From a checkpoint of a small transformer trained on Wikipedia.
Training: a variant of Muon for these matrices, 498M tokens.
MLP neurons of a small language model. Each row is named by its layer, matrix (up: input weights; down: output weights) and neuron, and shows model dimensions 64-191. Each number is 500 + 50 x the weight over its row's rms, rounded and kept within 0 to 999. Numbers have three digits each.
After each neuron's rows, "fires before" lists the tokens most often just after its 100 highest values on Wikipedia text that the model never trained on; "fires in" lists the words (lower case) most often at its 100 highest values on Wikipedia text that the model never trained on. A number after a token or word is its count.

L11.up34:543494489507541581530459564449488505398480491535487523509514497547528524530564514563494545562459490485381543505467505621517475423503460550512467484515407528550437521483527530474514475596449463406449545570566483429415513527559467540577505539600425507502425530494554481463462461551501522462411463366503535529520545438524567492462499416407463469471550492448443516472437550480438438568583
L11.down34:495602443487442374559544520544538473451547499489522544511519500429418482519554518534538410514507578484524492467517529496458476534551473539494562519514479580531456437503465415543577461524548447568448491497524450550478579472479488542477488507562516539490438516566431400498600565471405539528483515540476507451530540474475455429494460433515559637526427530494571522457486461487501522535486
fires before: "ese" 43, "," 14, " States" 5
fires in: "japanese" 43, "the" 13, "a" 11, "united" 6, "germany" 4, "2013" 4

L2.up59:517526492416466541494478510473487450442447437546517455497540518485469445489513530451507594549526563549606513433494551510488599530422597542528510492515412491578609527459451534483485601536496494409505473569545507511467514410502560406564533591440444446621450556465497503502584480476483405453535536464516562476465505525477481533590415522508490410597438492572441575386571486606493471543494
L2.down59:529508469448424427454463484608506571400500543535456542528520417545450431489559568499472442444523459537521496380507525632416514514512528418537498537422505486450501478599457419515499528616527487536473451503494498603418492494468485476448460605437500475604521512588464491439553504484462463499477547546434456479502575499450419568442501521471474462420550414486467521438513433558501455529545
fires before: "ese" 51, " |" 9, "g" 6, "s" 4
fires in: "japanese" 51, "japan" 10, "drums" 4, "arrangements" 4

L10.up584:515495544543463567529461531458485501479473595540454510482445444536453486536455400511440537533502527501509471417443504389404421516535466489538391402438527498501451513568590541427479451484588503492610481442537536465490469535517510494434525572494521485489490479508465519512521528539478456473437538462439549556370455406532529535553442479527575483483545514438534542460464468543420483577536
L10.down584:498506570553383508515434533516509562538435472514388538448423419464481483500583529505569491452550507480482501459450468593542481430526527560538559506477525521493504566527625522429480525484605514536482554476510473492482503450449492515516471486535521426468619446391450546481662516605559580470586451544487513534440508454555503385439449492511600580540458452483433552473549497555480467502421
fires before: "uk" 59
fires in: "suzuki" 56

L8.up544:495548531428480389524629489378556503455634460493604547450465456541564528481464589491503480543519414369471509558554515504540479431504528505514497435463472543432512526545472567518485405523539513451586500505523626538525485496502541592503455566560497492450514474462523525425510530560503534604399426546529464446487532513495531453374512480498543504524450511522464499429492499478420453455544
L8.down544:450431520513451504506568371524586534471542520492564575415457478480492469580459444430460479528638485585524554534546531494601476482424423574500538491485529566458596473503470503559547482529549476386520506436453459550477494444446601462628480579511536447468440596572547459523498430567463479571445420444563478469520512476508525446455439458449469558435513530491502513451554428525428521458440
fires before: " |" 28, "." 23, "–" 6, ";" 6, "00" 6
fires in: "3" 43, "2" 10, "4" 5, "gt300" 5

L16.up417:624460423443454530536595396493504451469419542476483472531513507429422482614508482613414510483593587588545554515444529446459467551486482536502486579514453538480476583511535520476412549416474551506478407587497471494493463540511466524487523405532585549522605478534613450417464432547492418567608490464509560525525530587385472550533523482496427482500442516511471537522519500528463570580530
L16.down417:430466517498537438427533540529522492552530516540509485551534503521537531523476444510533499541467470460559515518524390616574533415524437552475543441637475539511423456477371458514577560598508480484496464544471372511436462464384485493528510483528541517536434577392476484546478522555488544562529479525483500470389501529517526493509563509480539460462505419458467467400549535422442536495451
fires before: "z" 47, "o" 8, "\n" 6
fires in: "suzuki" 47, "solo" 5

L12.up129:457522493554489536466464550461501485447487539508477482506386510480420422540456504527513447524603536470559467464640502460444435513534474546561434479464456483536472525520574511557495479471489551409527485411462437495481508539447516555537423458508546472470461342524647458497505542503558559477481555532526507476433390465499480403528526438480509537500390478482448522409502483567522512478613
L12.down129:400559523447514525448522462544488576537482531514453475494417567474449632602500593483456467545485482590575538443481424409383374411517555516557404488493496409508536507512491493568563542441542544496563528422515470484495545468537435500512461480578530526514519534539507528545550511547505561526554506557510537492455448476522487583480526444480450527544430477491527469477508614505547484416548
fires before: "u" 30, "uk" 21, "i" 6, "os" 5, " S" 5, "ats" 4
fires in: "suzuki" 52, "tatsuo" 5

L14.up226:476482511461455503454479499500476389456476573542528504458501519525529478455507487559506493499510503549498635442482543525465529426542434454495388421543479583410485471470509503445532448557541430504407446560393487518539463495523540568449516476587505521518556473412522513501535462497502446461570534540512477536493526518476491505526557475512613607417413445543497502465565579519503459542465
L14.down226:479560533511461530477452578463483434520498567491515458467430594472475538546485460521532535482557459507503548469501541477473413495691543527475542472587453457495444500501547594502522526496481535513504400552510433577520492577481602428511494514394490477585551381415494549574532573459504520382486425544459407562428616513450527474493424549531539518459518515579547458565392437512424499450477
fires before: " the" 52, " a" 5, " its" 4
fires in: "at" 73, "by" 7, "under" 6, "of" 5

L3.up530:428477482514469518592522434593490566426465460472605587464477393546453436486471469447524512596513551392457560542467550528536524554562548480519491489588479438440534489563448517445412563479488410467441522445541404549598389473544529472502475485509540520476510445526492560546444446520565496440434455538518490513417461511525558521487507542484573520414490443458521466425540479549428554543551
L3.down530:557540570447543484507446544564457520542555471535535552462496482455530470487521554530478502466420482448546561556502570463515400547554473543479569427488459500487429604522490451549626412566562566472443512500535452473486559500497440529502525523511409459517425551490471480455496427456482459561438607499421468562480540483509451505536521469452561390502609520501461458567435585520519490390451
fires before: "ese" 50, "al" 6, " |" 6, "," 5, "'s" 4, " States" 4
fires in: "japanese" 50, "japan" 8, "liberal" 6, "russia" 6, "united" 5, "york" 4

L15.up26:498545513491441522527630553464509643497384478591490458498474446505467505480502495551383464457511495510448588438539545571518457558549527527459525414448464551455444481506524547503428502488496536488523547433544519320458494532563557591459454496524540479436495456549444438444532533500519553541419537540462493553540464527471500594536546468491641472522514469437550498509456475542483530483531
L15.down26:557554530452563448591527490500453533447591457434538502545468507455495496471501585451527429484465481461534478470522496492450560529452510593536526462449476467546465460492529509539517475566498439477490498577586389518553482474467591425477400616466509693557547578456501524513466440434479439472473438445452445435506562484476547484500463378541409436476486426486530454528456544497472534502458
fires before: "u" 47, "a" 6, "i" 4
fires in: "suzuki" 46, "kiyonobu" 4

L5.up237:580432430454467535553484476507449525496470417505536460488494540582505511419455522558525483496436480504535531486467370487474451489464562505537472476474566449538545584565482446522585485518587496435459534532465526521534515549501504545501480446527728502500517490510528547505490519522455513553510573526530475561480468436517548479416536446414538442391514468451512376537502625503411503498581
L5.down237:539479577515470459490416484499610522467479539498426498551612447554495474530594432427568380491461477488449440539496502494507462405456480515530403500391498495516543485520483487547495539439550472503550486516597622583482465428515501472457462503484538478514473508484557431523496589495413548551566538550563466432514503517399471517506458580473549478506496530471440507545569432538506494574506
fires before: "ch" 21, "st" 15, " Tr" 5, "ural" 5, "i" 4
fires in: "guerchais" 21, "gladstone" 15, "not" 5, "donald" 5, "natural" 5

L12.up86:615433574464412490584412553555532521439419531492495509476375492536479516502515535559493465475497532522504538457432508484492474595492466498589336457483517534505450584529530532489546505506502543501567466497442409605498488519552497540530472532480413530415457473534497436544436549507474443534481425442537451526540423450571475490455484539598526634445414527521517638513524469436526553516551
L12.down86:489580561461550456483583535457519496482478451491451519579414394465572490497491545476504471527588533548539476584508469481535510435443513462507583597496497533541463417464479456477579491548487587484471432518524472445482509475443468444505434582607638476567610471459488485451464478436426487480458476538459549564474477449567520582578446512549523518486514545468493526593523573526506443504491
fires before: "uk" 50, "m" 4
fires in: "suzuki" 51

L9.up244:473414369560475563465487547506442496490442517382413522587502445553439484556460468441521551512427515430416476500496496500546534464520406474486543517452426546504448530492598522439581551511486622480441525456552544543488490500442480515587448497531467453489518465501511478539552577490640573505475528475417627449527530444519539594521493562409545523453405468572493457469405478587516535441550
L9.down244:440403481486484458446424433514477540429512477395518482482505517563477603546509429494480503633451462519538495550436525539492532453486567366459580597515506529414478541499523496473522613477626599525401538458518520515479471448500522510533422477506474505583549442516507493532553394515588548487528480491555573414568448460467496531576481523486545514552422505513516491479486543551525531539467
fires before: " |" 29, "ipp" 13, "." 7, "al" 4, "–" 4, "i" 4
fires in: "10" 12, "9" 10, "philippines" 9, "2010" 7, "2009" 7, "11" 6

L9.up718:561448492489406470574453473518478503480570423413439455477468505492439503491526460548526505417495532345515543501541486517471403471488618451454505498455468492377464451575558522518508442481447536516427515476416542438583498530510509548443491456452477483503499450625475421488529538482522528547659400512507516550493520462477504618486565519573550468578502509561628562524471535418562373446392
L9.down718:524435534481492523524481432497522524460536455511474391513499533541537452503456510408599390507467533453465464459515494492443509534486589573529529479566484535552445555546488542415500543486464392528488525497451485491561559534437487441411511560518385520410556479436508426449487539521535598454553476566512541453536378514517511540454542554547551518472463470520522500480464440435479538463526
fires before: " the" 27, " a" 7, " his" 6, "own" 5, " this" 5
fires in: "after" 14, "during" 14, "of" 9, "following" 7, "touchdown" 5, "to" 5